config = dict(
    qk_norm=False,
    init_std_down=0.0,
    warmup_steps=200,
)
MLP neurons of a small language model. Each row is named by its layer, matrix (gate and up: input weights; down: output weights) and neuron, and shows model dimensions 80-207. Each number is 128 + 32 x the weight over its row's rms, rounded and kept within 0 to 255. A neuron's up and down rows have the sign that makes its largest values positive.
Before each neuron's rows, "fires before" lists the tokens most often just after its 100 highest values on Wikipedia text that the model never trained on.

fires before: "\n", "\n\n", " |", "5"
L8.gate323 [128 125 115 159 111 120 135 118 149  71 161 122 113  57 109 193 131  66 129 151 169 162 119 129 110 111 133  98 144  81 152 144  73 148 125  99 108 167 110 180 127 107 101 102 151  68 123 188 180 134  74  95  86 106 112 126 142 108 157 137 158 110 120 131  61 124 148 167 156 132 135  88  77  97 104 161  65 116 123 123  88 156 144 189 163  82  91 139  95 174 101 115 177 132 129 110 172 147 143 100 119 129 117 115 141 170 128 121 145 116 156 106 100 161 118 169 144 137 101  95 149 127  81 117 121 171  50 176]
L8.up323 [112  79 166 121 132 162 108 120 134 128 186 101 106 104 136 120 130 150 134 142 162 153  96 138 176  91 125 104 159  99 134 127 144 136 104  94 106 104 136 201 128 141 157 124 153 102  95 191 136 126 123 109 119 127 157 145 151  89 156 159 110  99 103 172 103 106 173 177 127 125 116 141 152 159  63 125  97 139  76  86 121 180  92 100 161 112  97  71 143 120 172 145 161 157 160 172 135 161  69  63 145 116 160 115 121  59 127 207 100  98  78 105 124  61 156 185 164 111 144  81 103 136 110 151 146 165  81 146]
L8.down323 [100 129  65 175 114 100 148 195  94 191  91 148 151 104 165 152 121  94  85  76  96 213 118  60  98 137 128  77 117 112  80 130  99 184 170 123 110 135 137 147 155  66 119 114  61 112 186 162 126 175  81 152 127 142 140 101 122  37 145 107 127 141 143 115 137 171 142 124  99 130 110 104 134  91  91 131 143 141  79 144 109 126 122 157 129  91 217 121 153 121 130 171 126 115  84 177 130 135 180 109  67 145 141 120 122 104 105  91 160 152 143 128 135 130 101 125 127 127 205  76 114 126  96 120 100 162 125 125]

fires before: " | ", "0", ".", ") | ", "2", "4"
L5.gate187 [207  84 126 113 115 146 144  97 152 137 146 161  70  80 106 111  82 104 109 139 135 109 166  99 114 163  81  94 140 173  57 150 130 133 124  94 120 146 128 135 123 152 150 179 116  72 114 195 189 141  56 140 148  77  95  73 114 160 138  84 103 143 142 122 123 142 145 171  69 110 127 151 148 155 101 132 112 127 131 175 154 121  55 100 140 128 123 172 112 176 113 106 112 119 186 213  75  87 113 189 107  86 153 132 173 113 133 163  97 129 151  81 125 162 120 136  79  92 112 184 135 139 137 129 145 147 127 131]
L5.up187 [116  58 150 110 160 130 109 145 148 119 118  99 138 102 111 126 109  77 120  87 129 111 143 180 130 176 133 191 139 146  79  94  78 147 122 118 170 149 128 114 129 224 171 167 135 106 118 169 153 139 115 111 113 147 104 179 149 124 170 128 123 138 137 135 136 181 100 104 117 127 122 109 124 121  93 112 133 134 165 169  92 174 119 155 176 122 103 148  98 184 123  94 108  94 199 135 110 123 169 171 125 138 170 184 155 153 100 152 167 122 175 113 166 142 150 146 171 162 164 163 124 166 114  86 160 135  85 150]
L5.down187 [212 167 122  92 107 141 107 126 183  80 191 136 165 140 100 131 170 123 195  80 120 141 109 154 140 127 163 202 135 156 155 128 139 135 116 174 154  97 131  95 135 170 103 115 147 154 136 127 122 161 140  54 123 136 101 127 119 151 192 142  81 122 121 139 122 158 164 121 138 110 115  42 103 120  37 155 126 143  82 130  78 110 106 121 131  99  86 130 114 196 103 140 153 124  96 167 118 175 182 169 191 151 134 145 151 111 121 134 101 111 173 128 147 134  54 132 157 118 146 113 143 138 122 158 148 139 175 159]

fires before: "\n\n", "ilm"
L8.gate300 [130 128 182 143 116  79 113 123 108 150 103 120 140 147 139 164 150 188  99  87 148  83  89 118 113 106 119 124 128 102 125 133 128  99 124 151 166  44 129  93 131 156 129 123 153 136 118 164 140 118 114  87 136 170  34 109 149 149 167 100 138 135 136  77 130 116 112 116  97 109 125  81 137 109  83 114 113 144 173  89  65 119 116 138 124 150 128 109 106 168 126 101 153 146 177 129 103 119 148 161 171 128 112 173 146 135 140 165 146 137 115 134 105 110  94 188 119 133  96 171 147 113 156 108 142 135 175 161]
L8.up300 [151 138  90 126  76 170 168  96 123 146 140 197 117 171  95 182 144 135 128 100 212 108 121 146 101 138  72 144 100 141 143 154 153 115 159 118 104 111 117  95 153 104  98 168 137 150  92 125 129  70 155 147 123 100 101 109  79 155 100 207 212 154 112 101 152 145 137 122  96 143 128 101 138 133 191 123 139 101 113 149 145 126 161  80 150 133 118 167 147 147 158 131 129 117 129 184 142 132  82 114  76 146 133 155 111 133 167 160 132 127 126  98 139 106 109 161 149  83 184  95 153 149 134 100  93 110 129 144]
L8.down300 [152 110  75 154 147 148 101  78 153 175  97 100  80 102 148 119 175 105 142 115 170  50 104 183 122 170 142 139  87  97  96 104 102 134 103 142  85 134  68 148 145 122 105 127 115 136 116 129 120  78 126 110 158 116 117 163 118 150 151 177 149 135 110 106  80 165 135 129 143 117 167  68 126 101 145  76 146 106 153  89 115 149  92 121 175 207  68 115 116 112 144 155 118 119 170 106 145 106 163 143 168 117 185  99 145 121 123  81 110 102 127 171 176 186 137  69 163 151  67 145 161 127 129 193 128 168 119 143]

fires before: "\n", "17"
L6.gate171 [102  98 119 158 140 120 138 140 142  89 115 109  87 126 115 126 134 148 169  95 138 107  55 105 178 156 101 118 110 146 118 197 106 124 162 123  77 171 167 125  83 149 235 137 134  94 162 142 145 164 111  74 160 195 130 115 112 148 185 110 141 132 111 203 118 157 131  86 200 163 133 127  89 120 142 147 141 140 183 142 151 130  98 129 102  84 121 182 115 180 170 117  98 127 168 108  98 108 178 141 159 129  71  97 133 113  88 117 129 170 106 152 160 127  64 101 160 170 126 112  52 165  83 172  80 172 170 108]
L6.up171 [122 164 126 131  48 187 130 160 139 148 117 155 144 125 138 157 142  80 150 124 126 158 145 170 148 124 107 177  56 179  70 106 173 163 109 109 132 115 102  57 109 116  91 140  90  78  95 131 117 134 151 108  96 120  96 123  80 110 112 109 118 104 107 137 102 109 136  96  85 134 125 148  99  85 123 205 114 146  44 101  84 101 144 153 127 143 153 164 188 186  97  94 130 153 121 168 128 125  91 131  90 159  60 115 125 155 128 154  82 145 142 102 101 104  68 150 117 149 145 112  95 134 146 114 125 127 106 136]
L6.down171 [141 160 110 138 120 136 129 105 113 151 107 146 134 154 126 133 180  87  41 145 146 144 181 131 117 140  69 118 112 139 143 146 140 136 138 127  88 157 101 105 159 189 114 129 142 139 136 156  93 144 205 122 145 121  71 110 106 190  90  91 168  77  89  74 189 161 161 108 170 153 145 140 125 165 129 135  86 155 127 125 109  31 127 130 143 148 180 119 146  75  85 123 136  70 130 163 126 171  83 163  96 105 139 154 126 152 163 149 103 117  88 132 166 156 133 156 145 148 207 120  74 110 186 130 195 153 200 116]

fires before: "2", "1"
L5.gate154 [118 167 118 116 204 116 116 174 111 147 147  98 113 132 116 131 196 126  97 176 119 139 204  99 137 114 146 154  84 141 171 150 178 125 151 199 115 123 154 103 128 149 163 193 140  50 108 128 122 151 136 117 147 121 143 140 143 156 144  85 134  98  93 143 118 171  91 152  68  87  87 107 159 113 116 153 151 156 145 115 118 146 156 171 142 153 136  69 120 127 101  99 187 167 192 139  82 125 149 111 151 104 166 151  98 160 119 142 126 117 101 200 147  93 133 112 108 148 132 122 128 121  89 150 124  92 111 145]
L5.up154 [153 155 121 119 180  82 167 117 105 112 182 126  94 151 113 123 164 150  97 177  81 117 134  90 135 139 141 151  92 126  87 132 194 168 126 141 124 125 142 177 118 108 104 192 162  91 124 113 164 155 177 118 108  82 179 171 157 143 122 106 141 106 118 134 127 126 119 169 153  93  90  99 109 135 130 167 123 137 116 140 118  58 134 155 151 108 125  60 118 172  90 113 164 157 140 115 160 160  63 160 136 162 151  92 136 160 126 160 114  67 122 160 181  74  37 173 121 102 134 125 195 163 143 151 126 120  80  76]
L5.down154 [144 129 146  95 144 162 159  92 138 131 120 103  77  83  70 179 112 102 140 138 153 147  93 120  95  71 119  74 117 143 110 115 172 134  65 152 129 146 163 107 121 161  63 109  92  86 149  99 114 105  90 180 127 118 120 104 129 113 115 123 147 157 112  95 133 144 154 158  72 111  94 159 107  75  99  64  76  66  98 107 114 129 124 120  75  86  71 163 174 142 124 105 122  96 157  93 189  69 140 137 127 149 136 148 116  85 161 136 138  80 140 169 137 150 151 152 124 125 102  87 108 143 106  96 119 113  87 166]

fires before: " | ", ".", "\n", "% |"
L7.gate281 [132 139 109 157 173 151  98 164  92 135  88 173 103 118  56 150 160 154 125 133 111 141 166 105 117 151  94 126 109 167 110 138 151  72 169  90  99 133 138  71 154 185 156  76  71  95 127  98 173 203  96 170 122 136  73  60 137 156 115 100 115  68 121 166 128 120 115  86  69 105 124 125 130 129 118 102 162  95  98 178 145  89 124 142 146 139 103  42 122 167 125 121 136 177 163  48  95 144 110  81 193 159 108 139 117 142 106 169 170 165 100  97 134 166 179 105  60 111 115 123 130 116 124 144 154  99 138 140]
L7.up281 [ 87 142 126 147 198 130 137 115  79 147 114 110 129  92 177 149 120 172 100 113 165 140 132 105 142 111 183 145 127  84 143 135 139 130 149 146 139  86 202  82 143 159 140 112 116 122 104  92 107  97 124 120 113 110 122 158 155 155 146  53 140 162 197 113 109 144 159 116 139 132 147 151  99 129  98  80 125  86 130 134 185 163 190 127 145  87 106 140 126 125  96 100  93 134 103  74  76 167 103 100 134 115 154 150  59 116 154 116 139 164 108 124 112 152 134 122  86 102 101 153  70 210 121 180 153 148 146  68]
L7.down281 [157 155 135  96  56 148 125 112  73 111  97 138 117 134 191  67 167 142 138 131 219 124 118 128 165 109 107 134 108 148 106 126 134  77  63 151  97 108 128 125 158 114 115  97 194 147 147 113 153  75 133 195  87 146 121 125  90 135 148 148  49 101  88  57 124 144 146 109  82 101  85 105 159 165  83 175 150 135 118 121  97 115  97 119 119 107 166 119 164 160 172 170 151 163 175 125 167 102 130 101 133 124 142 187  94 147  74 109 103  91 186 115  81 148 124 159 108 153 122 132  76 132 125  96 108  96 133 113]

fires before: "\n", "\n\n"
L8.gate461 [178 119 187  90 142  75 119 224 131 149 165 134 163 207 125 119 149 162 153 140 171 109 142 125 125 146 114 112 138 101 137 175 146 120 131 124 140  87 125 117 171 123  61  71 113 153 143 117 131 159 173 129 108 106 118 160 162 136 139 151 202 138 140  58 182 105 173 122 112 186 142 188  79 144 111 172 147  98 134 105 162 172 145 131  71  56 151 120 123 128 106  95 169 128  96 125  99 116 172 159 162 116  91 103 120 147 132 126 100 136 145 164  95 142  79 132 147  82 156 174 117 148 157 111 156 139 134 194]
L8.up461 [157 167 154 113 172  76 134 120 103 123 150 123 158 146 132 124 109 142 149 116  76 120 105 168 183  80 166 112 107 127  76  62 118  86 100 136 103 142 119 137 153 145  80 114 104 139 147 169 151 136 133 158 159 122 187 177 118 183 159 137 145 122 124 115 150 125 129 111  74  96 193 148 113 121  99 105 157 148 154 101 127 129  69  90  86 129 115 115 105 178 161 142 132  83 106 134 105  67 146 150 131 155 150 125 183  93 102  72 155 156 159 116  72 156 172 124  70  69 176 178  82 146  75 101  83 179  59 192]
L8.down461 [111 150 108 138 154 157 108 153 124 100  83 150 133 130 143 135 119  91 113 112  98 144 116 195  98 114 119 141 106 118 156 139 134  88 136  91 110 101 178 154 101 149 138 112 161 161 170  95 141 141 130 103 132  53 130  74 138 121  53 168 100 156 161 179 168 148 111 121 151 182  79 107 103  97 181 134  49 148  53 158 157 114 160  90 110 126 161 167 178 110 106  91 135 122 149 148 124  91 121  94 144 101  67 158 158 121  96 218  89 131 116 168  94 172 120 117 189 154 195 102 131 100 159 134 113  98 118 116]

fires before: "\n\n", " The", " In", "\""
L2.gate324 [ 69 159  89 110  93 125 146 137 146 120 158 108 158 184 157 101  80 183 138 140 125 112 184  64 152 141 123 164 157  82 115 116  80 132 123  56 124 108 133 122 148  79 203 118 123 163 202 107  59  78 143 163 127 143  86  89 177 108 180  65 103 158 124 139 133 119 120  90 177 112 117 143 109 107 153 137 102 218 142 118 119 163 116 160 105 136 157 142 145  88 146  95 168  90 136 108 165 137  65 115 109 181 153 122 128 115  97 118  84 122 114 105 171 136 180 152 181  65 178 165 140  87 156 146 133 151 128 163]
L2.up324 [ 89  77  99 153 109 132 132 107 152 132 117  50 136 144 126 141  95  88 133 146 138 105 187 140 133 150 111 204 139 131 118  93  56 134 145 120 142 137 116  67 136 111 128 144  46 118 197 131  86 123 140 130 162 112 173 164  90  51 147  72 167 131 154 139 193 161 131  73 111 104 158 185 135 148 165 126 136 142 136 151 111 164 149  96 156 181  95 100 182  91 120 152  93 115 146 128 154 152 156 185 114 179 166 122  89 134 142 114 123 141 115  88 192 168 179  89 235 154 189 133 109  97 111 155 108 118 127 172]
L2.down324 [173 116 118 157 129  96 134 122 151 159 116 100 163  94 132 167 124  57  90 150 144 141 128 217 127 105 108 114 110 172 113 162 137 182 132 211 125 156  69  64 103 171  88 105 104 137  94 152 153 159 155 116 156  85 192 163  86 129  89 150 175 106 157 126 135 131 118 136 114 139 115 156 112 140 135 114 163 120 112 172 126  73 102  95 168 145 121  95 141 105 127 193  87 151 144 124 106  86 200 184 132 110  91 150  98 127 129 125 150 133 114 150 113 148 106  54 143 179 139  90 126 165  99 128 140 145 129 116]

fires before: ", ", " | ", "4", "′", "9", "–"
L8.gate349 [131 180 111  78 183 111 170 107 114 123 137 141 146 144 134 101  65 162 138  86  80 123 163 118 145 171 112 125 160  81  84  96  86 115  75 174 161 124 141 177 110 102 101 140 115 176  93  89 138 124 134 126 134  73 119 141 158 140 122 124 175 114 131 133 136 110 142 140  74 108 141 164 156 116 145 149 128 125 143 129  89  71  85 129 145 107 120 124 100 121  93  94  65 178  56  60 129 110 136 166 132 107 134 127  53 109  90 141 162 128 132 113 165 172 197 184 133 133 136 174 177 139 151  92 111  99 127 155]
L8.up349 [105 108 119  88 117 135 182 132 123 150 110 190 189 158 142  81  65 100 166  80 107 121  96 115 138 132 102 199 184 153  99 162 148 177  82 172 210 124  88 193 161 117 121 156 101 162 114  60 152 145 134 113 159 126  89 141 136 138  91  78 185 109 138 133 140 128 166  91 123 118 174 193 156 122  48 174 165 170 142 161 135 177 104 110 113 143 152 181 130 120 128 100 132 160  99  96 128 156 144 109 133 114 137 155 142  80  90 114 158 148 133 129 157 131 141  99 180 124  94 138 187  68  90 165 129 115 178  84]
L8.down349 [149  84 138  78  99 142 109 136 153 152 121 105 165 210 125 137 154 113 106 123 119 186 129 161 109 149 135  94 167 189 133 190 154 142 111  83 126 118 147 162 130  81 137 115 143 151 180 142 183 131  87 105  87  96 105 158  74 165 136 166 188 164 144 118 167  92 127  72  99  85  94 140 128 125 138 140  80  74 172 100 170 112 174  74 146 118 119 140  98 116 119 122 107 188 120 168 122 103 213 103 160 141  60 136 116 111 103  92  83 140  77  85 141  77 128 125 119 200 107 141 151 173 189 100 167 125  89 171]

fires before: "\n", "\n\n"
L7.gate202 [104  76 132 118 120 122 152 163  73 135 184  90 143  96 118  98 131  96  83 116 112 170 131 126  90 109 122 139  78 154 141 162 133 140  82 107 143 107 104 233 134 111 176  95 184 113 161 239 112 150  58 155 132 166 112  53 126 123  89 128 162 100 136 171 148 136 181  94 157 129 136 118 119 115 160 127 129 183 140 130 108 160 107  88 135 149  98  95 136 138  89  92 123 141 233 164 134 152 104 136 127 122 129  89 162  98 164 135  90 131  96  99  68 132  82 109 114 162 131 115 113  78 125 176 102 116  60 174]
L7.up202 [126 193  98 131  64 128 131 167 161 107  91  84 166  85  90 144 113 151 168 110 141 139 120 131 103 154  90 147 172 100 141 137 119 129 161 140  54 180 129 132 130 140  96 156 131 183  93 142 149 101  76 161 127 141 144  63 157 146 185 177 120 143 126 100 153 172  83 104 114 135 131  82 146 148  95 102 115  75 142 125  92 111 132 214 199 133 161  82  96 126  76  29 116 104 131 138 114 153 175 108 117 135  69 138 174 162 149 134 149 140  81 149 162  72 166 168 110  81 123 147 134  52 136 142 152 108 129 145]
L7.down202 [136 104 147 164  89 137 108 130 112 151 152 141 196 117 133 129 183 117 189 140  94  53  76 124 212 116 126 116 165 115 108 148 100 130 171 136 138 131 135 108 124 106  86  72 161 150 154 106  93 209 125 112 169 124 100 114 129  80  98 100 182 105 112 181 106  74 136 155 118 159 173 126 116  70 217 125  64  95 157 123 126 119 167 103 159 147 157 170  76 142 202 128 115 119 185  98 127 155 150  99 186 156 155 145  96 114 168 145 115 128  96  86 106 126 121 195 138 164 185 101 129 115 140  93 146 157 174 140]